config.yaml
num_key_value_heads: 1
intermediate_size: 2304
norm_place: "pre"
rope_theta: 10000.0
init: "uniform"
init_std_down: 0.03
beta1: 0.95
weight_decay: 0.0
warmup_steps: 30
final_lr_fraction: 0.0
max_seq_len: 768
max_steps: 8487
MLP neurons of a small language model. Each row is named by its layer, matrix (down: output weights) and neuron, and shows model dimensions 448-575. Each number is 500 + 50 x the weight over its row's rms, rounded and kept within 0 to 999. Numbers have three digits each.
A block is one neuron, or neurons of one layer that tend to fire together. After each block is what it responds to, as a language model described it from the Wikipedia text at the highest values.

L5.down1224:499540578467541544484555542516500506515445596544444503510463470500465499491563454447621427501503416544482481419539529488498441519573483441492496498556488467467490518488490550489523423578355470510482426494471556484464572506510480512527502502390493460505438508471478532554529537499434502533412435527476456497511559402498499423527477525499477506417528453461466519418507542411410523477619
L5.down1524:535551456457437491499518492454493486443582534466479553485520535558408539516560512429506515515502482439498534490548486634442536540451449471499421521570576532518555504614577531550421573546537428439499519523488510410503486513561493514524502527466594460463482453466562501497517568433482535499483528459541482554426468515529451481532479465447518499317435479582410434512583534556448502512519
L5.down1531:487555588517508471443457445453542404519510498516384386453430553558469549454554530476540510565490456549522440552488481584452506444493494411558604428543499509578496499543488384511426548442411513440462448525471425470449427507606523500431578456541518499570532524506540499495477628482438439481470577387506499452566467457486512453459483502513555389661508532454422491537563419531526537549541
L5.down1832:518525555541470489444479556499542496484407489520423560545509497426495455496417412561522528517550497423509536464483447545546516478476500476486557491456500445475539503505421424454551539525535579543502563467544385521591455526487490497493497434430424497568525513523462504448418472474515432537513479531478449466495508470466515554456487478522575486335537420498454460551558495495508558506597
Responds to: Mid-name word fragments. Inner subword pieces of rare proper names, transliterations and foreign terms, such as ped in pedion, Rac in Raceland, Bl-an-chard.

L2.down1970:549481573535409551480452487480447512399429559570564548516582509469473474531485450554455493434529547564500472461419581422503541498500517557516506484498490529459596479448502444447514533414502479534461412590492526445502488543548558566505477464501413421500415385549558434549490452548468560490536610509521442518513531567493501550503448448540500527524545500511623530499516520508579520540537
Responds to: Mid-word name fragments. Short word pieces inside proper names and rare words, right after their first letters, as in Ced-r-ón, Cy-p-raea, Bert-r-and, also " the" after names like Herod.

L6.down37:498534452400526506560453470421472509571449507515494454425529392424482497542574592489608478524417537499563470525482530502487536555458542510457518433458526502417490514540480579411436520497512505459461487508458523487547458543543496550541526532523539441577476552634577411426530482399470578466483413439590519532567618504427515602539548509454490496527503502476375494507431452565445462522486
L6.down41:515572445488505508510487511457493527552513525507565483439516516621596535514603472529548478516454432514462528400471418483484466495502539456526488570566470467484503471557417547469544453543449505484516505544525536468518491537481515421470583492479578460485429512496533519513495477469504466542529556486420593479405510359534456472414476439541463519574499509493499448479504450525472437568527
L6.down104:442480478450503517593395437450574493573482368590478461450470472490490470540471537479535480468495538529495544562559543458490503472460469614414517511541510516443562463502505476525554513543486556526512433516577531549471416530556589540443499468402481491538477479481518535452540551561513412495554487396501437481475498521519434560530489490500595555481553581563528525470426423476469438462554
L6.down319:500514503484480480549513509513488480481381550471572547516512459463385470512521462460555447560523487469581537556490556556631438535462436498505485468483475474426521431525495520579442539518465495544495550493524601485514492462551492531480443532462600479484441533517590509478450410480478530479606548460513437522472506478528606668564478483475497449497421429494379518519520456571482485485572
L6.down470:518559530618401469477431482459501596467462494468469456415575426502512503506478518494486430491544451477506468498506519521517496520482571510498475574530410614450591531526571510523472418544436484612507526500528374495551526470533479536469526495536489492556445509548455488515441446504509558579462488536457469418475500487492438481457456554491524530484483526450491479454551501523499515569513
L6.down611:525456542585455548554488508561612589498459522455466582547575540589446553477542549535510472448405515399418517441480419581494445499466477571423519495494486513567547448464519511526563406581460514541488475436506483559390612431436493401522478451433446549461475524525466472550515472473546457451476454545542494575453455529414426494413476513544551499486516477540535490487442562584480481577508
L6.down749:459473462522445456501510548593498539513535433516482490491567546513514482478513456525510470464583490467535613412534468633586418560420455408508414562456516518509484566577498496459509563472412471436559530531566498480589614452555476576463462455519481603488511463454545513494552478580515517425546523496494445446416505443375450494592450521514489614471567497482585568503436467557490445414547
L6.down918:457566545499463467441360490503500635625535414382396518519518577438497474520379532463439528519444513546445543506435510479576508458548432468478537459474484424532595556489509463493570478471515405446525532532465484492479610513484476562513503453473432642527542535487745495544581485530514546416443423510394604561524427461552473505532462462529534485563571613480542499512463472598537493307538
L6.down954:452590512509465504507577491506472551553548554479593470509507428497506509405427547573523532465531483455496496515486505456513513417562477531622461507464509618499477451549494516482548473525490481502529571462538476533455581500581478532530473474554494428455502425465484503535543503444540453490538499511476492496525510501556443556468577423503558452584506455520517488546509468510435403520413
L6.down1357:501583483539520401540454491569483547528453486431547500530451513541595529553478432491547468430501443536420524539606480552544484478489499426510427419426458467499527440433662499488515498514492518542417459520529547516506609523438458508566477436415474449529393569505567462518530505522561475512549489489516441497504420456489536499539474476560401494720566393500520460557556533500507500584518
L6.down1659:394464499553485511557463578469533535502585549488494510462554595494453547520496500500561485502564545509438497461506535546448403543413483445574403524400534471454508463515489545440504506567496510484504420540528466466528539538532580534466376581494518468498463514477495526518520562456494531473541531465402473443509431368510529527559521505542484503474536581414452530469481524567492524551531
L6.down1737:517516538594524472442468490503520588574498460469557480433621558488477435510496472471458510452408499521466488469491493552509454622459468573535442548448446395558586432476470621447508348539521499445410585615420424463515544447446559484486482467452447479533409502584463499581487386529509478473530490486494479516577509547534412640428387514458548567531413548515500465509504508494522491369429
L6.down1846:557441542532556477483568443528451522632482445584489459505496450481487481526483530486538444400467578405459498482520449543582500553516444472544563565530496449571504468547503416586438483595436437483573449535454534513530642586555509523497460415512408545525475473510511606567497439406502512503568395535564545512453488515503455595483521483465564476567450563493448484521443502513545403491502
L6.down1884:591550451580397482498482516488454490576479413409450486479515479476474549516534481511470526490457474464630524532535520532540473479489540549594478438510495582583542522535576466467464512557534489533462549478505445445595438492494561534480564570373462476511459489490471516511581589577476528465502529553515473475443462536570532537550490513482456469491438480492473452462503499509482482522518
L6.down1933:535528508482427441502474447545611462577531431549447524459417604520455528482447444581432438508578440561575477552495522438451395455482496579462455445508492538493513382536543477427616545598518518632556473434503501507448446472487519504473501502520380530582548617472476417414403527459478363502457439532595542489566580527512585552526534540489522568514479500537513623413478454541554511506521
L6.down2014:461455503553428491503513554500526414509540536403512519442555455519462505526395496494510518523486471478428486482492590645562475469321472514413475395446493464484470492521534605564524572556477431541512468558575503561450450493547500436502513534531522484478569486479504520493467430426512506497478606408381545472476471476440480640502599573477518492538498524451525483484418475589490428444610
Responds to: Word-initial fragments. Single letters or digits that begin a word or number split into pieces, like O in One, c in covers, 3 in 3.8.

L6.down344:584452432550523549415549510435521480443644462434494571492677530557479535577570526528534435550410488501499568523545529450571548468440455567591478573527469480506453450548534496501343561458477446445460535417394402471477505508562473551444435614558435450491546487541475444485440433449517481472471456452543528533474509541524390389554484486449537531435434532447453548543568508443506502563552
L6.down346:480587526548464413450533505526507479593544493552469406579524523579518496481565503612429479508410390493451538513501424460462489477607457489458485502481541533492497451504484498495533450452464474453416438578542338491460608496528538565559519408575498544512543517604506511441499565540445572541527532485523384524593427483430482508485507440594568517507582458484555500505515498475458473423487
L6.down707:578434423471517484499527541513488457529473567502573509479530575594538473481486475608535522494506479498563529554450498434469426488474487568501460506507540480382540444388496591507526464587523494487492516532439494476561577520484477457588560541499516474426492493494496547659469452435532544486485614523446469554480574518490522446522490516517501495605519510548502547490405523533494500475562
L6.down765:576510371452534521511487526528539506531570537544393482547457506466519489552544489508473505538423447423529494575498465477482474489512477494498497553487474540486433559443585555448528459543514398527565481517532546406549599573599541472525454410514514448426557480399436515505528577555478508539596522457493547485570440572439584492411454500481535458509585556429490500548472568529537528517528
L6.down791:570545538470427483456429448475452540549594540503489415427467456607498482476456481441503492544487489558514458467458526535485546487528582469563428518508445463555599571496574503498503557514474481549556482432393518381572500522599572472572521480451495541561552502482493405502431566551541434448437468531573454460472503522429510448463406552500554522581534527405553503550529521478474474567484
L6.down1055:474491533550533550462486428486455465577487473563480574581484484514598482517499529515503529503413569454596486520487437572443463599553535523537527497435440555521560420536571560533545444540569583417537526547504484552472516543466544503448504497533489502557528514560541523490471532513542572605489440483494547568472461561447540424433544413563437508439576566551489595539529490519519545511515
L6.down1159:500453525463473479467463531525556451546548569515491492568427465566553430529496571508477603426567520508519560539444472438518481470490522484512443471447510526491462506506575522431565562476386518397601503532561554581518484440617536519522469414524536548536495412522473565403428459421515492469626490529511411500433407463382523439382556423470458471533512471433414472585543457439665378570470
L6.down1253:600407513548575572504448565465485524599544554426548508593479477467506515493562513580475529587554467474500443430471527527530469484557459478499377520463445509560530515501508470530576556477482531463559447463465541451542551442515501367527483529424563437502603499472401588529525486466515498559538467526497409520531453496541572596389433570552494597635507446481421547547583561506459479455513
L6.down1279:429534463510482563540522522499473433515494585486522594563446539532505548511491443471521578474446591508589517453560519532456472553406458529519436432506474407577469436493504496571583572436493467428600580486463576430498598476539562463533431548467451487527525455522508483576541555482424549483484509457469472570481491438447508518485647535559500483516535442522573566542521501571522469467568
L6.down1281:560441615519417415447547487490482619537506462476501529549459368455400468472503398536542486558533517537379510515547527480520504474517521565507523544448438527500491489560472392521508444545496496524591497537458550406563562444478420535423424484527512497499477415521506525502565412515451469516606510447475487491450514630479567575509461512559613538638598457429479458538494480442443522451582
L6.down1410:424440597526476491438606448538412474515458481584471528447509511445557461535469596468395462437601439600498533585464545472535539470498403542568540407555468450590493503475442525533509428498449459529525524576534464489581425472511474518482494487512455515525481521583454478586548394417559573426458445543593418442421484527536577472519459505485530537669508559498476542468465503549486488459510
L6.down1411:488570511544567479526415527680492609490553468491544470455540534486523490471466568528480566528453472525457561422467497552488483393577472520401497473559533525562504496528473432539553523486542445550445478437501591598433501537502486478558469536563416533515527512436489482518433569439535525483522520511498520589430508478464479574420428557514478575491510582542522496493596389493460524460443
L6.down1931:484464549482443526445435490538460427499496520570549483501545465450644482362452527528495479504525500566465551497554438577447540542503547540445458549439542526570521519506568483530549501544486518580560629460564686488533561487528507509464533512561438491382535536439518561411480530502573472523565364545525467475421548587468523560426451475538455557469535486545502511415539472430443533541449
L6.down2104:458480451429516550505502476550415579433555442523449480501596579571540380459421405498524479541493430476454531553549464533596466427458498499514403546473514434498563548504488487506544473560503535515526550429511450445557434528508481442511551492464511560406386543547550364446498511544532556505539501550544475468367474532475528408545455581554538518665519509501496537524520504416431473419589
L6.down2171:557453539499447432513492426484557525487585545499493549494524533443579548473515566541533492487588492483516526477508434438474543491476533544472417513427520420540539551526496462596438476553472418444501479385519562438464550562586555498610540551536584532467559517500453534504485492485528537524491513568527469562536537506420448493415420507488586545532512586494431456468548479552565504543451
L6.down2282:522450477512414533457508497484500482486535499559534473534542458559525539492482435487455580477648546472516562502560411473498472540498521528528451543390594465520621474517553500546488519446552470512500519531483455487592431558515571521525443563512533498469559506478515487531436519480481564491518523479492479560488465570479434631543467508538415461590536427558496569499488512511484444436525
Responds to: Date "on" and ships. The word on right before a date (died on 5 August, on 26 March), plus word endings on ship and sea terms such as cruise, submarine, Mediterranean.

L5.down439:496544527465431517442516377548455491422568461492460464599634528586508388509510500504537481480483446468461528470484569423570447481517473536580447552424531477614554412458500455503499451438555413481526558431571476554507467477494575491547551502444465467513538440571470475467517480439583546520496534485479418545394455639468360417492496491616520608515490412531476504605473510552566480499500
L5.down1345:582568541592484609400492420494444494394538458609522502520466551555471432489592453501552418446504457538577397449483531510424453445485522456442502462449451476446489522478523499453602587524521552455491515528481523511474481501432492443476447505365496477514479534463487549490478498510581488517496534473554481529445452449541554411540529660494522508381500482441462381586528474522470481477471
L5.down1403:494494500451477520414557480512484533431612396426496449589523553535485512490452488445485474585389418487443480541489475490585454481524539475525522567443509402556489634508496563445437558456506572503542559533468483551532620508485546555525444489547462532586486483536496449542463517446507540398499482494496472452424520505553381422486543455565593537593468570405486476434503526487575514527476
L5.down1416:474494478396516592483429458496525443447515510505375492499601487403553524499459555543518521452544511461552427504554499473524539483459496571569489514499565567427472511550524458519484539442444495567581502484536457545505504481477592505439474481527552427443508500599546480443491469538558480524509459435503542530579537502510440447452545527551567462512493439522459436495411508447391442405540
Responds to: Date-introducing "on". The preposition "on" (or "On") right before a specific date, as in "was born on", "died on", "held on 3 January"; weaker for other pre-date tokens like "date:".

L5.down920:589443538446494459559495611544519441492522503489490567536510382519452426529441439427380476423502575516510528461561535641500552501472454485533581550432476589511536607555449520517459579400389538486513483439491533600550474479600543519475507482490512521548480503509447436528475503514550564454564440532434541567504504522410447479527510627559450471468452433484471489471505566494475513488475
L5.down1195:419521550389512484553500560546536409475553527509446515524534478516505508519445463495533553479410406566475448496495430562449446514473466497541515517495567522498508495493562516435471497555504539435465436531412485496484499548468516535551473494520492482614469458461542500500514521482542551628537522519527532542470472592437506490546508463459470471529549518510452442541513379456558495497501
L5.down2165:520501440312518458418509526469542492465553459428528485423451485488532438475510421529461534472502542489605558545521527611526483553578468636504518503501580499482448553479490539521485474481485648491608562451499488531523464532572527459459509496568520413575531545501409498526580486457357494427534435492488525462462526480468502428546499519576417543521553493512471497521539533515560507507498
L5.down2186:525496464492458493529430497545464468457487515498421543591474427465481520512471486511421566560467525455543419515536528418493482485492421560522467531481528549446543484506570540483570547481551597569546453543464549515467533428518520531448477472458533545521520667490487584460512518514519521473434541459462475452535543465527551622529544557485459484517508477547397406433522469499431414460477
Responds to: Indefinite article and quantifiers. The article a/A opening a noun phrase, often sentence-initial (A total, a few), plus numbers like two, one and word-initial A pieces (Aulë).

L6.down141:531528471506518512552493555549452390518460426468538522460469496535502507581570509489497529594521498488448477515399542613434445523451403469510429452475632588515396519452460489538499441527475507531526463503447478452522448481512499431521459440558463579597539413480554450502432474528501473499477507428472468446485494504483559440490538497515590534584494491622418524479469453552494548465463
L6.down199:506497549535496484408566464496455414493487428557577470498453529614616545492489504502533542573508542426529473464498476414422486559540537424488450491585496554483557525524372471441540571463361547515552554481492597445519488454469393454483543496485605484607462494610441529498568583495508521489546556480570463455556414494504538491415586524587549475440441468549459527460581475469569528467476
L6.down251:449516549552488506462539468478587418446487531466477484420475525529465489505498495487525503580506508515525481511542509512477505491463524510555447452500496489468477447565533500543463572442516398494480479471453543489510470536483458381305468516466534473470607470510528522524546470423533468487504552486542609539452508510536609569520559493583432504646475458533479524462446549539504532476502
L6.down268:488543409550552509506439574506521532470381531483554549557465435426432476528637389472471485485596533444509561564419466503466477535392449592499592557539433503482529429465457551495487426506432511488523538501512448466541516489522488524505495536513519464576539557459491539556519447468540525523475478487556406499477494522488497459545509490570522534409433422507540496494428461509427488522330
L6.down324:445502533521568477406558474524487414464545577452529481425497553507487506546507514516496484529529506446610446435567463518526474537407486430409459536517545491476431543441513511475523504478538451480524406572469457478477600491498561517446499459492522468428492440485552541515458501555444626553556388573485384492498567563527544420469550526429524514518530447573576441500438509565451488575471
L6.down337:502532510409520426539540423476448473572581552465517536533435485583504548549590486456489449452503495425555527406424457427460496483509476456518516519559495420533544596465484434471576532419494486487603428447490532498445444541588490414580494457490551508519547502483506579558530532390500432516538479519476498493503527487454552428416524493487512450413533449572473492546534502523488397468530
L6.down423:484463447548500484640512554513477406532492481553485520626460489535526446500543427455533525570461451457490455392413498518448444544531518485515480439514531526393508547508426513497525534457458491519488512462492529497441485482480477484542484547516421502587508515452543548579500520506564518483510516522535506523435510494490478514438543464573534380541510408512490520549470488437489460486556
L6.down520:365496522560500413412588421517449580590468518458455525460528392665529459500439428550591491474479480491584486429506527525506547548532486515406498470430431537550452463551548544621528530506551446458353515447459472459479521460543424545525561527544466552413551493459531512545452534497550550413456415373567537401536560528510519475534487534547444528567470489522452495469583518493540476460507
L6.down627:499443473499413465505479468537484514490603460445506510393492405473509540497494502498472443512449540514525497524473471569425545491489488416535496559557608488507570457534590530543496606498488408465544461533474548564469457499434428385434548551519512463558511516473510501536468503465464490517498469543491562457465557489505493487451494487437523418441548586533463498542530486619532513452543
L6.down857:534368459435524431411592565495559537514564555603559516446512476548563527473434468457540491438477473504567557594468514646494499540480487500506618485451587510449464481444558523476440451449463486471461560459542426462498462574461533470581464519492500473501482444435521492432498487536451554580516512495505434560438581422433535499460516453521522485597480498493500399527409425498458527471630
L6.down1032:386517530469440554423631583454463483510458426502463536418485385486447502627517488438464534522460496457486496464638552490522441499557511548488506432509477590503405523494509474569417467457528581557495460547515468529398516479543493454430489473474506420495451442514501507448518569533492542512523465490486559592529528510504557455480429524542433500494509454555479501416494490508498443562443
L6.down1185:477458554563498458453407528532495509588439419517487568467448512447472427495466511530518494584441536426520528515523539556460485533380478407491507460497501467528554491510379584473425569479578535489471398476465453463485574426419393483486486598500549443519506483536443450454507507508502594590543468467526424427483555506467511459493477427562517504562440531560438433499416486517607533501493
L6.down1209:498448462481425563467571569481386420520478490608476554529538441538486533552556502531512492554571450512482463442415540517397421485475504465441577438579492501491607483477495466409439417491505389422519466477564492504451588487512505566438475511508573441415496475447430547444551413479537488542546495491601519638495483412433562501471509437557616478486468551519408521512414545474515492573505
L6.down1327:508501474542476463592559578513549487540404523558488530552492472499476519519449515497606514496398478377448480526477508613530494586449444399557532452480567515506419580530503561481497479537542475500521473443464430499522455463602545549591479543528576487475504505501423558504624539447470491549415489484489501507449435533454488472564462529425417495471460460539528519492578531532500543446536
L6.down1591:498503479519416569392465399455442447430514570449515523473559505455578425423482565480509436591477534531539468568450492490500479532449563451557442513452522504463502487506558632498454532467560432458466573584446547545509475450430546547535488522484473493526491509536489493508477578494452473455405524417460586577529588520556549521480473450470462477478475443558422603532471518515514434527539
L6.down1880:577610481649430499452374541523554503505545583514526440490459498470505567483465423439514468583501440470583539565518578455514434532504466481543443506435447403445598471456503526485548532528494411513516464453561493558587471554449515506470374459558494474524546523500540452445522486469497502466481563462536546482542482450520591577497517603457418423604545522457417502400447463542489538514505
Responds to: Object-introducing relation words. Prepositions and verb endings that come right before the person or team receiving an action, like losing to, founded by, facing, married.

L2.down2218:463565505461421545431505417444425493474555395487495476542554532649449492474476546587503528412385437431485541540558502473452435521412452498546553482397484480453535415509470545542504489455502471587519565469470504538606541456432568554500512605440379470552522403573486384440528451518452553512462467503450494527384563560495451420425461540525488596535469475471437479521530486460503534459462
Responds to: Preposition "on". The preposition on (also On, at, upon), especially before dates and "the", plus "on" word pieces like only, Upon, onset.

L2.down1882:493544392396511508460481511435459487558486536482505514522494442527432448537458458481540471565517565488559511439388529549433436622307511463494460472548587470511518482453455619498529537472451477592521561584549585554500437502629498422529490552499428512483453471528557502494492399567509466522534504473577564502491463445444579518552478491567456498522533486486494427515473476541478307539507
Responds to: Approximation before numbers. Words that set up an upcoming quantity, such as around, approximately, up to, more than, maximum of, c., and split number pieces like 1. or 4.

L6.down13:523490513539518521523573482472516474497482521496436566475392589527565494474562433516494530457498489436491471425530559478479487508508492531486400526465522424499494548423498461541545483436506529487514453470517498458519512520471508468561446514535487437426503514469488613518499478430529537343410418528392456523506609550463497418526423449466517426461520440548491465497469478468571445481463
L6.down18:575477535495465466461495487562476496443532470478510446393491519528569434536498502498365566594445529527472457571471394469487577478451472538491411513581494505529473500522435528582541524515477561562552479493558548520503498464482439566538577411444515540571518574505585479432390571544512570481481495443476476573536495543435480439473510495433471477413440429530505453439521558511506486447543
L6.down682:479488485494572476478461469493445505562548440509437509483454566458451388498582447529486517615481530505539436484485525475500504524534512496395482481468437479489524359427533493581515486429483539503507449497447412455412497516559420509522483448495480460450502581545432537501433398520545536464445441531449406522546574522502579412479510515489513564410586428495509479537500465442451429499547
L6.down767:498513515501488480439523472504565445451521530495512491415510582534476377570608479530433524538513526580601428452479499544504598505545529551580486497523532497508521522557487428568516536459477527490465530505595489413532447521488436444498531474474464533491544492446548489511557540548528498524469484417471514508500532421587459609453449406508544494619490473577547481472486446554466466506405
L6.down824:428490552524573488547523462475523521556518487537520482505484548473498549547482464451407485534412531507517449479542526526495508562563539434475404435418430458622492355452421465577416514393551511494529478491452534495473416511448428532491409480512515393480434526516505554493451447475549518391517508502468459547473567596533473469510450483541462537427500497431493518482562538469526505546469
L6.down829:517504413507483502502442514569464527496516478573525490433540513381446468481538467461525548481510544439503440465502442485519587603539484470415500595443529410497505387495473502567583503507523593595527474405554459626454548569502452539625432474557551503503527478591495498483555478469467548504432343477472522460485562438512463524416378456507549535563505574533534547610421579473445463461565
L6.down906:487464480527499564568544488499553523535544487464443483458509530483423406487468495468577561525527498518473535456421506578501519478529544489482393536451471494536484496518445384487505457510403478557472559507465443461482540447478383508557541575534526634498467424468474431528388499474454479465492426502502519509548512554539441450430496501461508618324449520424492462593483502554465538474582
L6.down1067:504553441516469552522533519490503456465553471435473566457476517510456327474497455551474564495508589376413406467475647566482517504558479489519508442470509515516509437365444493620439529443529471485540487538578421453425440439455426481494517576473538521427428538455468521422484496526519539481493510507532536504488503465506485469565497536588568478423467438435475428476517466488448499558450
L6.down1224:552539557567449543454462571513558453432481462505458504508510547481466371570510540461559506535513526550537544473455483492520545484446507444573460461508451525392506519520483402478539520411458498456525515530437458481454437451485466502399494526447457557478468537522513416491460509550469525531535547483500481495466467475544495578539518552478543520501459507439463473508554447532466612518548
L6.down1467:508545434518375479481471512523535514483485572474457474566531503571536496534548507490595481499519553521540536498501532531512608479459483462573483466579588546475484576568544399472495504606482468538479439507522524415594519536480441502528567455521513461481498486525480506476480482524462544538420578497587551472546489433498568568541436551492445423732493589505485436500477512573462526472540
L6.down1594:421447529561597477485636496508491467598483452477530565476517574486377441458489434561498551528479517475494348509486559564437477608474574499437436490449460466555549336486476546577441489418424519474453537536423418482487537553510463488492416522520524467502496453496516502494462525511574627414544459512434437540473504525508417540539466464491427597544524536526474478529421522475508447543473
L6.down1607:404522453562523492509534471490486494544476457429534568472522536494498433439533438478485525628480545542477454497511511552428509605607499567466442450481439493480455417435437473589470536481512544514498551502529521450443454506464424470500449533505553544516420464429481464489451479509471535460535499413450512631485508457502529401540440506460584559383525519465450457554486466486555477568466
L6.down1821:479600479515527503403492544529460539492559526426527484484508476482542592508588480559510533514492478514474610461540520493515434448423538471461459478489455522439604493495395449556535516522529499405473450573392504568562382439476465506625577535519510516414484508511477467485492498486523493516485454474425530575517440483551471572571483616647509474644524427556523429410531491518449512429564
L6.down2040:497538497549483441480482506591576429531521570489458580524535608495457467510530510486534552477479567526470479483456531486512498536474560458432461415475480549600492336473456519568489540464471493437551540548592460490481462411501422486511549554419456522484522507475518609480504513480501565493475507554471471580516541482519522489517529455470543479298555420563513460460502440413515531593468
L6.down2061:468561453479543475521496509471489435567524524557507488512480477422504492561441464514465559573465488447501416487527516513473604581581612547415414482383475496485497466484482535547482518424579525560474551530506481466424555473466384447562467519482598470509493437490495517523512435511580621490459472484504512537480574472502472472416394459468476484651548569497518446615487460495592482469548
L6.down2209:484535549554597475422519501480438535507596570523458515536526520443489427481532494525450519513497523472548432508526500575507449590496484484462473459467468420520506437507489467595494514466507546502497461452466538515485518476459440481515498522492434537526415536461523522487451402430485472363495491487479502572522536588462551395465439478522482492502570502439443552511520511394467382576417
Responds to: Mid-word name fragments. Word-internal subword pieces inside rare multi-token words, mostly foreign or proper names and technical terms, such as Ukrpal-ets-ystem, Ox-n-ard, Mö-ld-ers.

L2.down1514:587465482586413528400443448447441490384525535434554490511484374472533398465558509449540400521470527408524533569505469499440528507408511441404466441446551440473537457568481528448510541449477404524562513518497528464536535470480506463533487480576515461585485539453509474527492427465526512499482461481412462492509502389560468527487447513492472500577467463480525499486502512526474534557517
Responds to: Party-introducing prepositions. Prepositions naming the other party after relation words, like dispute between, ties with, match against, designed by; also pipes ending sports-results table cells.

L5.down123:520534459618392429548387539521472562477534550448473510498463437457497532444452467434487476479459494590592526546503446444523503566442566451548451456549500419488439466457613548455520501567582420523469533603421472563496476533484395543435494491451489590544453493598555466564519541451430462485553433547490520435515615529535489479572486519563512464741577610454432448570464442542578516499517
L5.down938:501494502543486512488653478504477466435516517507554506465440460546492515521519512580455490444468435404436455476474438494402497508481466501437541480480498529530529571597474513453512493482473518550412505549529475494403461495529585427537497490518462512493532420436393552446525433593549536508538493537421501561537418455422536565472441465462490489470489444571524528465507531529466514448529
L5.down1188:500575514453536534444480529519497502510562495540465470607503481573595504423482569483430552467389552521530563478534517569568524520521572521561487525576480504465572576554571460523483491518559530557561521480570517435405460492463552593562480517581475486492502478489535445489451492490559493531525368520524490523501510519509492516515499528594598416579542474444557486562553526503519503495489
L5.down1430:484565524616471426402407478576514536473552564449482534449432495514453594399397466426478537583429459515513537549407527521465573514410476502555443431532445452483516560520524532532427545530524426472517454520478447457441492586496392502457489437535507560513483502541440472522507489473500558504486470523489545552514562507556552548532506470564501527639422475554419511430393472557465564441504
Responds to: Main verb after subject. Fires on the main verb right after its subject in narrative or historical prose, often on its first piece, e.g. tries, offers, decided, acquired.